From a checkpoint of a small transformer trained on Wikipedia.
Architecture: LayerNorm before each block, biases, tied embeddings.
MLP neurons of a small language model. Each row is named by its layer, matrix (up: input weights) and neuron, and shows model dimensions 48-175. Each number is 128 + 32 x the weight over its row's rms, rounded and kept within 0 to 255. Numbers have three digits each.
Before each neuron's rows, "fires after" lists the tokens most often just before its 100 highest values on Wikipedia text that the model never trained on.

fires after: " |", "=", "–", "-"
L5.up556:102194077104101064163117139138065098157111139170160095126120147092118118134099151149105124090118174148114091143161055109142148145135123111150147168149116147089181095086179129098139128109144212148141100139102155162121083087091081154156134121068057084141108121172151195098195114124146144068197184147221133075082183061085136125122138099158134078160128132134128159075165104098169145184116

fires after: ".", "\n", " (", " .", "\n\n", " L"
L5.up723:098066126130070159161145151183123118059075134099107135132144118119060136168095085164072113107083149146129135155143131096116138141138092103090177106133128105183140185132151143130085186143153131140141088134158116095157134095121095096112135147136131162146097077129129116131165197168107188146061134098146122129063122067146162118112103157134126175087137085117127130072055190143110151177146

fires after: " a", " the", " of", "'", " and"
L10.up134:106116131104150141100081113101117103139094147146119128144145137157172151117124109158161130142077155163195137132123075129219135125213146087130098078109155175163117070115166147080166141185142133162127114142119134095138161158137143054109140206166106099109157112105149150140086187107162108097143108086135132168113144120098104157134151095104074172123039084045080097130132107097131102090166

fires after: " (", "-", " \"", " the", " and", "\n\n"
L5.up194:154133141101203150167097136129131157126118085094170136112118159117144123076141131132099132057102133201100097113113158131087149107158104223112128145150064134165140177119131143080126139092136150114100077105143120131139132104159169046196116123138113155109056124161093131076152185158075104089158164167154160138121139173160102083122187134206116173168072122152126102143179138141098143125132

fires after: " |", " 0", ";", "′"
L4.up662:147078128086125128092134196150157134065109093113118104103099146084118137125156126176146152093125108142152060103126119118136120144109123120187171129194159120092179115157192142173156164080089116056123142123129137094136163144114143126089102145072193093169119126179137071154109086117142063147126168126144197147122164155134093025127203117106155110125125131136091094132134127120084136120121

fires after: ")", "  ", " %", " Apps", " Goals"
L7.up256:143162114136076156176149216128174128142127116122128102131110135115083156121085140178125164191134082098136080170123174081159128129102123152132127124127118090095124148099110100124108103146148114152083110118151132121142110058119083128091150142130175136126109135132129097146171093144117157145126182147139114155105160034168121091125127118114061162188157151151074095092143108116148134105121

fires after: ".", "\"", " |"
L7.up283:159112068150104127155161138076115116139118178141116131170110130134118095137142109106135144125121146123176054151167136098150170112115191094141138114154122124104086143086120202113099109126120135164114115136094168143164099113149142146100070129137132081096122075134186166122172116154145064090108092073137122114151220188093090205149068185118119168126106160131100118177106113141113104109140

fires after: " |", " was", "-", ";", ":", ","
L4.up89:137208177093164147144131149119057141130097154123139140152190109114095084130106108141088134105176123162126109128082096135107097168138087045091105176132119123146077141119116147066152135061130134118096164133146111098082126081072109132111133101141160148129154113177145139138135156087146106146124163137170137093144228078139172108153131161124038077169143132113090173131200069142127149145114

fires after: "."
L5.up79:109105199118059118114174150149103180101128095179123142139139066143086121122061084169149150118155099104158066067103098130133073149105146116137133141121126146129133156106093059092118122127139164104161133110171134089137135098142140066134105095071123163111081172091161108105147095166145102124148123137181191163057112106132181137153073165108180184137190126145139068140088139136109192086139

fires after: "-", "|"
L10.up616:110199110108139201131095143169096144097094157134139124136140108124102117138088131137079102062098116110151100091150168166054175095131137186138111167145124123112106146137124127123180118120085148140145061123150136154133135082154093104083109147152160132162162098108116171120093123145152108170132224129081115152106095120147152134160116132075171078092129144081090129158149103121157124116102

fires after: " the", " a", " |", " an"
L5.up299:132167118147089153139137154126123143113134181050125152132152113143079181127107162127127118123134146207105128133178105151161123087124119102061126123152121117100183101075154098123132172131130108101050095130173127048151082160167132112116171113188196146163138138051103137141140155124089133124128108151077093115138138160130070087135200105110094159132099117147128141111119148077136146138097

fires after: "\n", "\n\n", "-", ")", "PS"
L4.up42:154116098117072109142133125181129119105150130128074136142104157156128110149131128104086087171171176169128146094117173173085133118099116091154108098172208130174112134143098110125193057191128151126173174198109080086173184110145105109126127141088144125130112164122079106146132088126102175087148103152133112166099139108092145138135152100130087181101161140127183115143031082118018160081166

fires after: ".", " ne", " la", " te", " La"
L9.up176:115133103114142138143125116087132176135078143082163164103142122162108094112125110151146152097096133215129140124144138117192141134077123135111184155142116204113116136114135137086122112132143119108128170129088174104134062082078163125133176101190088128184084087092092117168155121102188125173151074135133158143091194122072128187099049144099141112134173140138075133095107148123124116160185

fires after: " |", " 1", " 2", " 7", " 3", " 4"
L7.up479:100106136106171064167131174126095154074181097083152093139139123086154134136149121130178173136133199123128141162133168149030122148135130183110094132173135086111068053130131090173085099133190087165108143138113129187121130156140102112187106157146154115114118143152169173090120159099110139075137153190118136120185110116120121192089104124118098056157143146123069097083126142106090142094124

fires after: "\n", "\n\n", "-", "  "
L3.up284:106127140099104126135099149139158140130113142133115161116055124098103140074098172181176089184071122095063118170109167122121127091140110124129081117170194129144074150120117103163129083150116164129185106106119138093145142167188134107044153138099152152151083130144173136063150123121126132156103197136097171172115120163136165201120109150152116132147131127102166135090111086120104116103136

fires after: " |", "|", ";"
L13.up311:113124105096131063089139138122171127136130082116129111161096124105125180171124133129125166111099105146101055135158153169143098113139080154134106191152183124076190159200148101141135145136149156115132136136190095120126117090127137161111096163115151124097126112152093076123168109122079088102144114086094183109182091131059115099125191146099068139145168081130120121157161079119140157143101

fires after: "|", "-", "=", ".", "\n\n", " ex"
L9.up590:130134115167124106071092140125119143113080134172059163169128164149146141165112109126101152169043095108143070120159196054104162190115147188147146130150127147113108168160076147153091158167080113155113146106132110080169072152135162077116082112138120141120087184116065128090105093181095069159176190149112137102143144115138110203120082136130153134152105140152155124109139115144131117142122

fires after: " the", " a", "-"
L4.up672:138125100083083104138088136121096048172077129090177151099142086107138143157090157120090172121110071182150170083134101117168112136140140081110122198068114097121162130106158108156190159144130082101090127119119182136074137073157167113165084178136182096123145146076162144165123166157074104065162124146134119166148123147092103164100137144070170193124112113149190111103093174107156132153137

fires after: ";", ",", " that", " where", ":", "."
L5.up283:145189145109100165159136068119075092115150137117089136155186128108080089130094060143107142167061077123140067123164134143152104179132162072139117084154170167104141146114098138108093104172098171088144114097161117194128160108165113062130062115179122149140116085195189137117083125135196133124123108167120116134136154115126130124141093146116141109139092221073128148126145124138182158134114

fires after: " (", "=", "\n\n", " |", "\n", "-"
L13.up481:144173078155167164106081137067129154083113097176141112090105121112101129169089173097157139132131120157154084146087136047065131173136000149114159122108207170119101131180100113143114118093149177153133167127161193155108148091057087114128112140140157213055179080153110116119138154112123142114117174133143104148160153148104136123121103176130130126093130098080114176129148101158113169121139

fires after: "19", " 18", "=", " to", "–"
L4.up250:137161151122100163172176126115123135096157058127118089131152138127125119126177088092112177145138184133129143156170160139124113150094155152111086155213210075095140092096172141118138108084223128117108099156102084109183115107103126097120134142132115147054131072118092145132163040174156096185146099131144167144106116155058080160100144192102127102092083163148086119138135121111100136098147

fires after: "|", " |", "-", "\n", ")"
L13.up337:192095142151141155119138137130140133157179099051146084052103115109132183168086094162083178128134149132091118109144172127099133101123107172143124167130155189125162161150132123141108082117117155105099125148168105138112071121102131139135086175105137160092093068145127130136168112156119117098093203175117066122192100144128144130144178140130095129106099120114181168101178115130074120150071

fires after: " |", "|", " BBC"
L8.up677:079138182147128123154135142171167114155141050071146109152195114092086112138087087089179144177168139159048155139130095126082084164108167126122130146179075171109081112133150122040157122130166141175183088148162109129155114151115090143161117124130180121135123095139165139144110163112129130066165126132143133106055130120199154137140138128096099128116092094163099160070132141100081169044148

fires after: "|", "-", " Al", "to"
L9.up321:092069144110084147102159156094157175161121162123123133140139112108165194153149148123110134164149130133139097141105130161153156116116144075162134144171117185122155130094142157132123148171090091098147119093135122114116205076145153119123107134116182127111111128075086141141072134085121060103131137210120144149138108086054144085107120202156101119162168117103147081153093128130134162129123

fires after: " |", ",", "–"
L7.up464:065128174133177130197156134116135161121068076096128121135147110119088123074124120127146107173160192126098088164069113154096086144127213165120090143141122155144077107140131162114071132092194109128180128123180129102135130164123104132152135141161118122117139117140177130123117139136177144115063073143158128124144157153097179179137109142159006126127150175070079123105152122096063172116083

fires after: " |", "|"
L3.up606:083130147118126116117116170126102145134108171080100119162137130124132124135093108140146120186101145143138181140101144136033133189151148135116144126131116179102157107146132081114100117095136125059163114143118109153129146178112110128134111092205086158083144093118139118129107187125074129063102171179125146114142195137092149121079066107105142110094181084153119159132176108148088183240091

fires after: ",", " as", " is", " was", " and"
L13.up542:160166224104114173179164170078174137159137118137122096143139083158146130135138104092112144089089185205116041136093117117124143103175158111130164176078090097099119092093152140129141157162132131113139129138077143164107122141190124173097173142089145148140110202120118072090143125134144113146118118130187077064155189079092188184126100090153106100060123130176130108112112141140097151114135

fires after: " |", ";", "|", "  ", " 1", "–"
L7.up221:115171203130129121139142156148131148173104112101105129151162075109049138093105087135154144183143131165111140150099152105073116143080200072150098114152105143099087097107113137091143170206140192155138123120112093154148086099106122086124063129132180099142120111129141147187153130157149104049156164160138127177087125136185151101135111166141093155095092096157117111079162104112108129111109

fires after: " |", " \"", " (", ":", " www"
L5.up440:157135172076158221111100084126140129094127155107162121129121088159120129175142109120095103111098069173138123135089141157117159164158085126142143077156106086167091144133066114151148143128175152058149081108135144100121167160097123124161109126139151123154098197111154151050137125145037059169119131118066192151113117089065130200126148138131095142125109091142131157094103147150130213163152

fires after: "-", " a", " the", " an"
L5.up561:108171145170116088127149177129140108164162108104139176153146109159169110089140175124109052127093120146175101111087160110154129138078114100085156103121120132146081087110167127059129165110127100141130134213191095143139137134097127112097149127118094142167140107071101113090132133090104137130138071128025097128167172137171119093122173096110177117124171107139129134064124118089080174137139

fires after: " the", " New", " The", " Los", " a"
L8.up323:113195135223120085157102142088123144128118135157152142149171089197109107159142122103099085106116149139111095124113149132157128083129201110065086113161110087143159141056167165140104087159148144131162109131078117079100125132166127092137160129172073124173164181124100170084129149140072171124104135146081122097138191098197143142132132060100129177138119087113156102083067103119096160088117

fires after: "\n", ":", " (", " inf", "\n\n"
L7.up57:126116114139142179172129137089106128136053133129146149117116086132073100145161128099163113184113052126074140105168152067133147150156153089181101132142134166099149150151137177095129178137136164092078190132142180070116087131125156109118139170107128088146132131131152072159157058151183123103136122070183141145119121081136116102155144179123140178185110129129152136138120133137180112138120

fires after: ",", "."
L10.up121:175169135117167188120140163113138143105109128126175108124134155136089110098162130086089141188109108168134154151062133167163170109133122111142126126118098097168125180097167017155154119183141127120086157124091123118144158126151095106141144203112101076111168125142130117106117110153136160187110091123176105118055171064149122147120130136104125140091144124087121122080105079087144136133062

fires after: ",", "."
L4.up281:101136154154095130119119176142127105122090170159146104177184134144086104109128105200151158160158105174115080135089184125142111146181087065087109110130190106080132088195108074154087121188094129087131187153131160148177121116129134141162132121116079162105041107140133055155168156117167140146072175108194077103149083133109101137116101113122095138145129126130105112116159134133181124166140

fires after: " |", "\n\n", "|", "%", " the", "Career"
L3.up36:145123047138112180132140097144157110136098133137092090107123074126111188047116151096152175117116138122183113116111100086130196114092095075125158156155122177183131152128130098154103143103162110118117106136218140083115138124122098153126159183177128083171138126150154106078147111180090131103139103092123100125110103142029101188081143164133083085187097141120112106109155149073136111152109

fires after: " is", ",", " was", " an", ")", " a"
L5.up140:126171090156087147090146049155089182159114108104147151139150100162137123200161152091143079122161166152186078089044130168106152154117151082134085177118075163158127120174102155117165120075161116140171130191160130102140138085128122121105160133063122099092149122054144138123192123122162111152114107085150089100146136135093174083164143137141096114089122060099067088093152126117105184150100

fires after: " the", " University", " there", " a", " The", " age"
L5.up117:091126112167134149150144158123148141140124092086152138159207115113179096104131131195129106094122138179081173124184128110165164112161152104084141120201140108098166192083085157137172162081094133114151142103110099120087169132133115051205189126113047134183162114147143134070182157091146078138105126089103160101162089118134101118106135178111089189118175097126115104175124123148138180128076

fires after: ")", ",", " ("
L10.up459:092099140172173129138142132139067156149094067207156127153155069146122092128076161126140146121206126147115067130110123175157126166079142088162079161127075126135101156144180116058112135098078158071138159126151131123189119095127128083137131148129163105143114149149136121059159103115132129142125077136100094140112101085132136156169155102095129113133123130060124086118142110169116131164084

fires after: "=", "\n\n", "\n"
L4.up141:155162122177080160175179114133068149103121093102157068119127106209111143113154086142119168182194112120159126140138163110123134136148116132128114127118155128088124128085067159111092156162205222134089126123093134134097103118161136106155155089160146091153100107132145133154133124150106094094151169144147155139116106137085067088118126148178136134185118098138107123133166142093150112111126

fires after: " the", " of", " on", " foot"
L7.up166:120122105174175108126127088134121106152163089132156138140131218105127158154100111143091057113110124097152156144099142136137145079184137100157094110073155184064158116093140144138092151184130116198133142172139137125212137080100116130105109165170078131176090115102154095090123135117185047102106129163070142156138161148141129106108069116171126116118169108082097111141121126102161129130180

fires after: "-", "|"
L10.up439:133090139168110162085169156161165106119136137065118161150163078116146119138154148131092143121109122102142129119128085126191121149126105110111182121096060173094113145097092081113097065150111089091166129106138131166121177138135220134150081133131126164100153122110133156171118177149103093120136129146164137122081099114183110140132157124169137125114201060113137108106132125120140171147095

fires after: "-", " |", "in", "s", "n", "|"
L10.up36:097110148104139128138099125166189158158144143115152125134062088109138169146095108149105111132172168172161117093075203144051114129130121130149150085117130110105096121170076088140193128196136140097129062122039197150125169108102153086094145137176103132094122104153030120149104110100102097147164165118120117139142143136058121114119123209137173149136133163094082082094088146106154141117130

fires after: "-", " |", ";", "|", " Jo", "\n"
L13.up155:129148123156171148120072090163149203134134120112103139164171160128125137096179129126080126140135140148167183105121213135177138135145114110141082125120110143108145093177085183091106116134097167143154092096149076175064098094104173114175085123161090078104177144074156132141120098152128145087159171159135142153131136113134122166088102083172062060118069121114089146080108107149126133113097

fires after: "=", " |", " =", "|", "ents"
L3.up510:202113116176143137180135107134102194069131081073166129147119153140119153091173163101144089064097164118163162118129158126093142135116104095142143131103166120100077092124101090100129130108164121083146140149137082150125162131193141089132143075142113116111138090103153145107184147132053080117157124166119127122113151151053081181165181128149119106091192137105055104083141102094091141174143

fires after: ".", "C"
L5.up39:150129178113160107124137170116172113148145192119138181150185146118117186186075089191112118109113097118158066142139123150124152166149089069146098130134155161097080082086091130108129092163120155102085153048129139140125182121169194107115099147099088096122082151150166094168115153092176128144098159164096122149112143071145130112144045115177121145135058144156138124161122136144145185116126

fires after: ".", "|", ")", "\n", " 0", " in"
L10.up492:159150083131146153149111161128144099129076116154130121086144153162167137099115093139152154119137105106121066159080102129166168088093146085128100089115191141118073184075139093141152111117080155081146113091118120107090206069149141135151122178100106132141135169109146181209115166164134132117121156141115193150080157149091094106092143114197197127163114120114151178149143162118092109156156

fires after: " (", " \"", "=", "\n\n", "\n"
L4.up197:132130156139134139107102113139186127160118126111104126123095065117111136099103055154063149183120102154124090150078129100128149173135123217130140118165059145132098105095093125082102082083125191127140071073138160150151155141107152157110119135116112178159116126195131146133171163111154184191085147147130218102132092107123138128115164169161087186112066129118097134154062103128088153169128

fires after: ".", "n", "I"
L9.up483:062106157094085133074186132130131124159153111113135149125148135076126061150151096146101127136128152084145130108073138083174089070153159092093101052191113172146129143116143109143136108127116131113156156107128162163089144085126176098111155118138078121119115135051139150195139087114145099151105098155161128151113118080128157159124099160121131132181152127110098119125139131089135212124137

fires after: " (", " the", "|", "\n", " \"", "-"
L13.up288:089154140085129142143128130147077109135124100129135123149148109170107125110077141077068121123115123126182169122093115152117105123136120176136160074188096156059135162142126127153135111150133126137171126127160128137098126067107094085162179193135141108151145104086076093187171203116140122085131135118160094186130079148150122170094146111136133068078106116036123167185149124098077103171117

fires after: " the", "'", "s", ")"
L4.up600:076134104151099122210186057115105117168080211117079165093140169128210151055121145134122121113119117111125160112060093101160089130146118146054122132175151116069132125159163157107152116193111147149182093120124191158147168106111105076110153159137103127105102086141116091137156220177128145132110092116101159146109139101124136136178166120118110169108132081111081159098135103127133142143157

fires after: " |", ";", "(", " -", "ing"
L10.up317:135087115106150123152173087103108140155092061110121079172132092099087088129099140088178158151129149108115108151100129119125125188101069082130169144174123130166122129166128104092129108113167151108116092097198187159080097126195153098129056089108128180135147056084097170175221099141117161185148136176107127117185122144116093062142149151149126140107137194107147119155102138148146145116140

fires after: "\n\n", "\n", "′", " ("
L8.up213:171065104058146089095169129146163130115185142104141163139119117089200105040118168169142100129102123166135092114126170132110184122153153165131136124133136110124072194159118152121118181147178142151121131149099124114165149132140078129099143102165155116055067084101143103145139175183143108120075107173129142111098133113174127160112104090080143181124074149101118133109174151151117191169109

fires after: " |", "|"
L13.up50:154056118173182152147128166166107174108149111100092079144112125120161150098182054132115144108167163116070126169083106066066122131114101113111111153121092095143153107186088133101168078166086119079131162120090100120075130148171139139127138157153061113083191087146123150166108171137132115185120184151176099122159135114106121197133108088072065117095139100169119094161115102108123127156084

fires after: " U", " A", " a", " This", " is", " 0"
L9.up31:166186134149148092212159177168144093190126164104142149094061087132160164108115125155183201154089100132125075162141114127099166160147147120071103129078114133094115178123138123121120147159155122140116150133162173114094146134037196112138140110118154096117091113116066077159117203127154121109122113141088128113116095100086095097121154151127168152089075112141193124037131118116169136135111

fires after: ",", "s"
L9.up223:126154107110168164109162126138084096146121115091121069208060153079153147118088113104108096101104119152108076128044112155112149112221124107192151149131149127122150153081111074140121126171141151142106194153147152195114134130135081108145149147121103107119160126133141153137169096114103158136073182171082109180087111072173105175194125094116129186124119089091159164165142075119135145120188

fires after: ",", " was", " as", " is", "-"
L8.up231:136124132111161103154105154119081161150119113161158095149104091135104123162121070198085181087114174179156101072133107122145156121087183069098142190121133154169103181150109145126085122102146137167125070141138090143133138127137099148085167118119048131178098098105125104129134198104114145196146201181124085095152145106124145122141185134134152117044157103151175172118135080059136118076084

fires after: " |", "-", ";", " =", "|"
L9.up284:162144076096173098141080126171082118107112039125186070144168122121114168141094062110173183138114135117117173134074095136147122112151045160103131155112115117117058142136145136101138145121111141106129180143161115157141138123186115134187095193113081108132127104122079132126156088122150157105154181089097083126110147122177154092132112180122103155103175133061151183102127130093091083133118

fires after: " to", "–"
L5.up677:100116107104147106131163130152149148126154105141121104133133098162051090197183101006106120128122142113105119192154126154123141119089100091091188113198154128162146127094081159128123122109222159149152155133116119139088098104174179141150126159136121136062109159118103088146170087110174086126133122132125125165164109156066153114149145113194075097162091102086092163095137090113084157164153

fires after: ".", " (", "u", ","
L5.up665:124129127074144190125143109128146165107063136111096139162148143108104145139136150156075136155115114152107137104070131043122130170105119157191151122123132074120069154135093118100105148173098171151124098119102172171194126116083124123146110157114088129130133100108133131122116206155085146088113167120128132164074168083171145106129072079110153239148131149137145141086161100178129166180133

fires after: ",", " of", " and", " on", " \""
L13.up657:144172129105104097135134074105136089143060166113181128189119177131139114094130156110155175138100214177087056131086141159124114076185122102085139143113156106072150100131092126120153151160109113128091161168074122156086097137134118153192141108154103170154162103117134173142179146135167153080060115102100100140134140117109153144129173119102184074097089131116091114153138121128112169150153

fires after: ",", " the", " ("
L4.up459:118129111113171119126100135159108096186109138101145116121085095134170138125156075102141093121166123176162131166071137111128114117196128138121087149107084099134131190136142140087148197145132092143185086182109150165120166100148127141103088134151138071121159154135127144077146178150118144079051122166133091152085092113195111180111073165107148156145078128108108113081170098177153126136053

fires after: ".", " Th", "or", "\n", "\n\n"
L5.up296:142137052103137168123143078165156187086097116152132092144159115145038122127083092117096149184110109174161131131075098096144106183085053138123139142210117155129082170180112176132109183101118143138173113157126128166119159110057137112188140135099076135114102179120124164135160169127113109148125133102071114084109098100106170087166112108136065120141159135102134143105098134133082117156115

fires after: " the", " a", " there"
L4.up269:072117142146137175108126123156090136114151092097102156168162083112114120116141082188090135120160083104130148169179113075205115062153131073131186142177092113152135118107139121092188128109113130147152093150182187095132152144135193062151180115107156091179166104173153154102155168138143106175093103123040112164120108106150122121129198129154169155125089081111073136151126089143084166136107

fires after: "."
L5.up308:131080098147090117078148162119192111125124155144092143117177127111085202124121096171074168098152138128130042144112081140167061151114139123131126151154127207094109116132123065145102138172080085152155163127165200139173130072110153136164130129088118131134083078119177126113175142114147152159073097110097109112122119073119148105099109098124133115179173089088077104052144135129152197174160

fires after: "|", " in", "-", ",", "in"
L10.up677:111183121121083148091156119127127068155136104105167131187107106145086138186130134137159141068065070156116110100143145183120174098154144100116141117149135168111159105102135136107109110167075146136163165103190146096130122152129134106140154112119160143077077112066127063100154076097182084076084059149085121112184098079148125134135138178119142146156109125107128137180135111113133177101117

fires after: "\n", " 2012"
L13.up25:131148162173105103117071189145107107124087142106082141195160100154167082145139135140110125211016149139092160122135120049098121096118123190114112073113167176151119134126086096117130159088087140121136107065097175152128145127121122116163119166167134139077094106119142137085160114161177087154141166155151177084125104140107136121101103128139167151102124120133138155155155089165111133096202

fires after: " a", " the", " an", " great", " their"
L9.up560:097126160200171112147123125137088191066122122114106068109140114101151078101141116130116141200107092076166138116151159073152126136188149136115179082105149142127147093078135130136144109171148084184170137116132119141132081149176161116153174119155142136121169159163125144111096135158105146098147173110110097074099154087088119101130139154148123154112085101133132168139092089103045187147104

fires after: ".", " Sch", "'", " F", " McN"
L4.up606:162123124179143109097206182119149116141128156077134135194186111148056127084152094155134139090141176110093144176152084101167064100174177089135172188099083140102135135090124134089078135133095095097150137137096115125115154130143142131142085086083101043125087053152149099153161120120142171139061174159170097104095099127096157154137073142122115144155066140107140134079152131070126158099060

fires after: " was", " is", " became", " as"
L4.up477:126148129097053087169132159076152122170100119141127147161119102100110131127118082185150181097116145168159118125113111120120125115160144137124147186091210121112165102147139121116105103089191159140179122103127098096109134142140132098140159117068148184079066167111113125119115155120177096172124178166183212073183151099134198133148139166121110133146135155099131115065048107092119128095164

fires after: " |", "|", "-", ",", ";", "sh"
L13.up272:184066160134117087083079172129183189164142134120050132139108090098158131126140108157140138121117138107146159099074119162120158157137106196140096203137114116138089161115089136167148136133136101132098121129205137124090098143141205124129122054102113087103090147081140161116119106143135165082138166172182130143120147140184138144127107174192103115122087136127088048141100129072178153083089

fires after: " |", " Votes", " %", " Goals"
L5.up755:118061067125106120164100196127124181085159096111093112088152126109051171145123109161125198152111157109149133105157185121099151107141080118173060122147117116112082122188091099105117132142177186099129158145208128107151147127142134156158122100107144148120166144153122166058128114070127114154136101166113103156100112120124084150179111139098075107155161121120120119086207150074114155086153

fires after: " in", " the", "|", " |", " at", "%"
L7.up168:115149109124178158180100141089123113124168178152111126098189152186175196070142131132118144132156113079163135187162161158086097151154126089123081120119107177130106096101159101187140104118123110088162117146137134054141156153119111155107147175139104118124115153122173152108119103149119074104060108104147030130160111138106094093044124135088102061090098146104128178118192062095136185121163

fires after: " the", " an", "s", " a", " their", " The"
L7.up556:153194117112209134085159144159123140132096166137136142166166111139153129097159079165129126156135128128151097128150145125139148083119181141142118136172094088062140109053126077108131117100082050133125060132150188075108128148162132070147157168162074106108104151112125158074126140077153153127137141145082149138166098190141087065103150180177156146113124099112131104097149073106042156077096

fires after: " |", ".", ")", "\n\n", ","
L13.up524:190132116134105140067099099096172109156152142133118103124109141118124114084142162129156124105147109100175083131132173139163134121159132094142081074134082141141142166158082089152127130118094131178142079120068155093130100061117146081108118071138123110118141120056138195152133102118165104136144174071095121132187146171138132219132099136102109108133138170191104094136107079157025141125149

fires after: "-", " |", " \\", "|", " ="
L10.up173:180173095144139115140099127114073111185134082125115189177175138133113099128149153157083123132201155123204088127121107122167108151117148111058112098152139136149119120124140088128098166130188122104168174153100104099123107085127106129124090194163198106108055119087114148135131152138136051118112107133138111151175128093157109113134120168110083178118145109108064126102139121095073141216101

fires after: ","
L7.up375:158104098227152130146135148121145154126117090164130112115125117109164089158112120170167107092085143160033085129081178173154099171116100173144151119173114148149148238136139099157087137128121144121133137089090138113146091133152113079124168151104068102110188164158141174148102180113146154122130095123112107203121133113129095145109128147142157128068194070118102086133130156107105140176092

fires after: " |", ",", " and", "|", " GER", " USA"
L10.up109:127135140189146120124081141138175179145176070119082146159094093114097127147115114122126117097132142107105144129097094132119164194163116160140092156115135120173129168100094144140160141119119162164119127185151102144110099135118162107156127111101117078166052121110123174143150082120154159109190139151155122140138195133169088104122145116238145088124082085132073086186133151078189166110100

fires after: "-", "|", " out"
L9.up736:202125136082139214134099119141201129178136104114093104116099067127161124150111151109122121208067161130161084071128056162136186066142079138149065198136103126045123109087151160125098109137103158203114096100121155139169134082165143117122102117161144086146115101091135151140118119106102119146158184150140063157103092133120106158096122149154130106135156140083128107142145056107150129110140

fires after: " as", " is", " was", " and", ","
L13.up260:165104133088125100170145183076072113078143130121083052174137139124120129109211118119128085183125169146196125113070066128152112119149145060170139123099112171125076144144121085125140171115179088170139109146063148161093133141121070157133178140125149117140144147097081140092114172120091128098190140126131142072162145099128175083106140101129117133140140171169160125112130125136056135154092

fires after: ",", " and", ";"
L5.up0:108186097121138161190161088157112101054145073093152121131133130078148145101072107171118105101123140171131111110131140131076139149161089081160143108167129180123121167162094137121145164133138204140147124055116132178093151123095089096178143122130149126110071152148127119086114123120127129093214108177151134099131144117149047140106109118173161154099123119125116196153124150096101153171208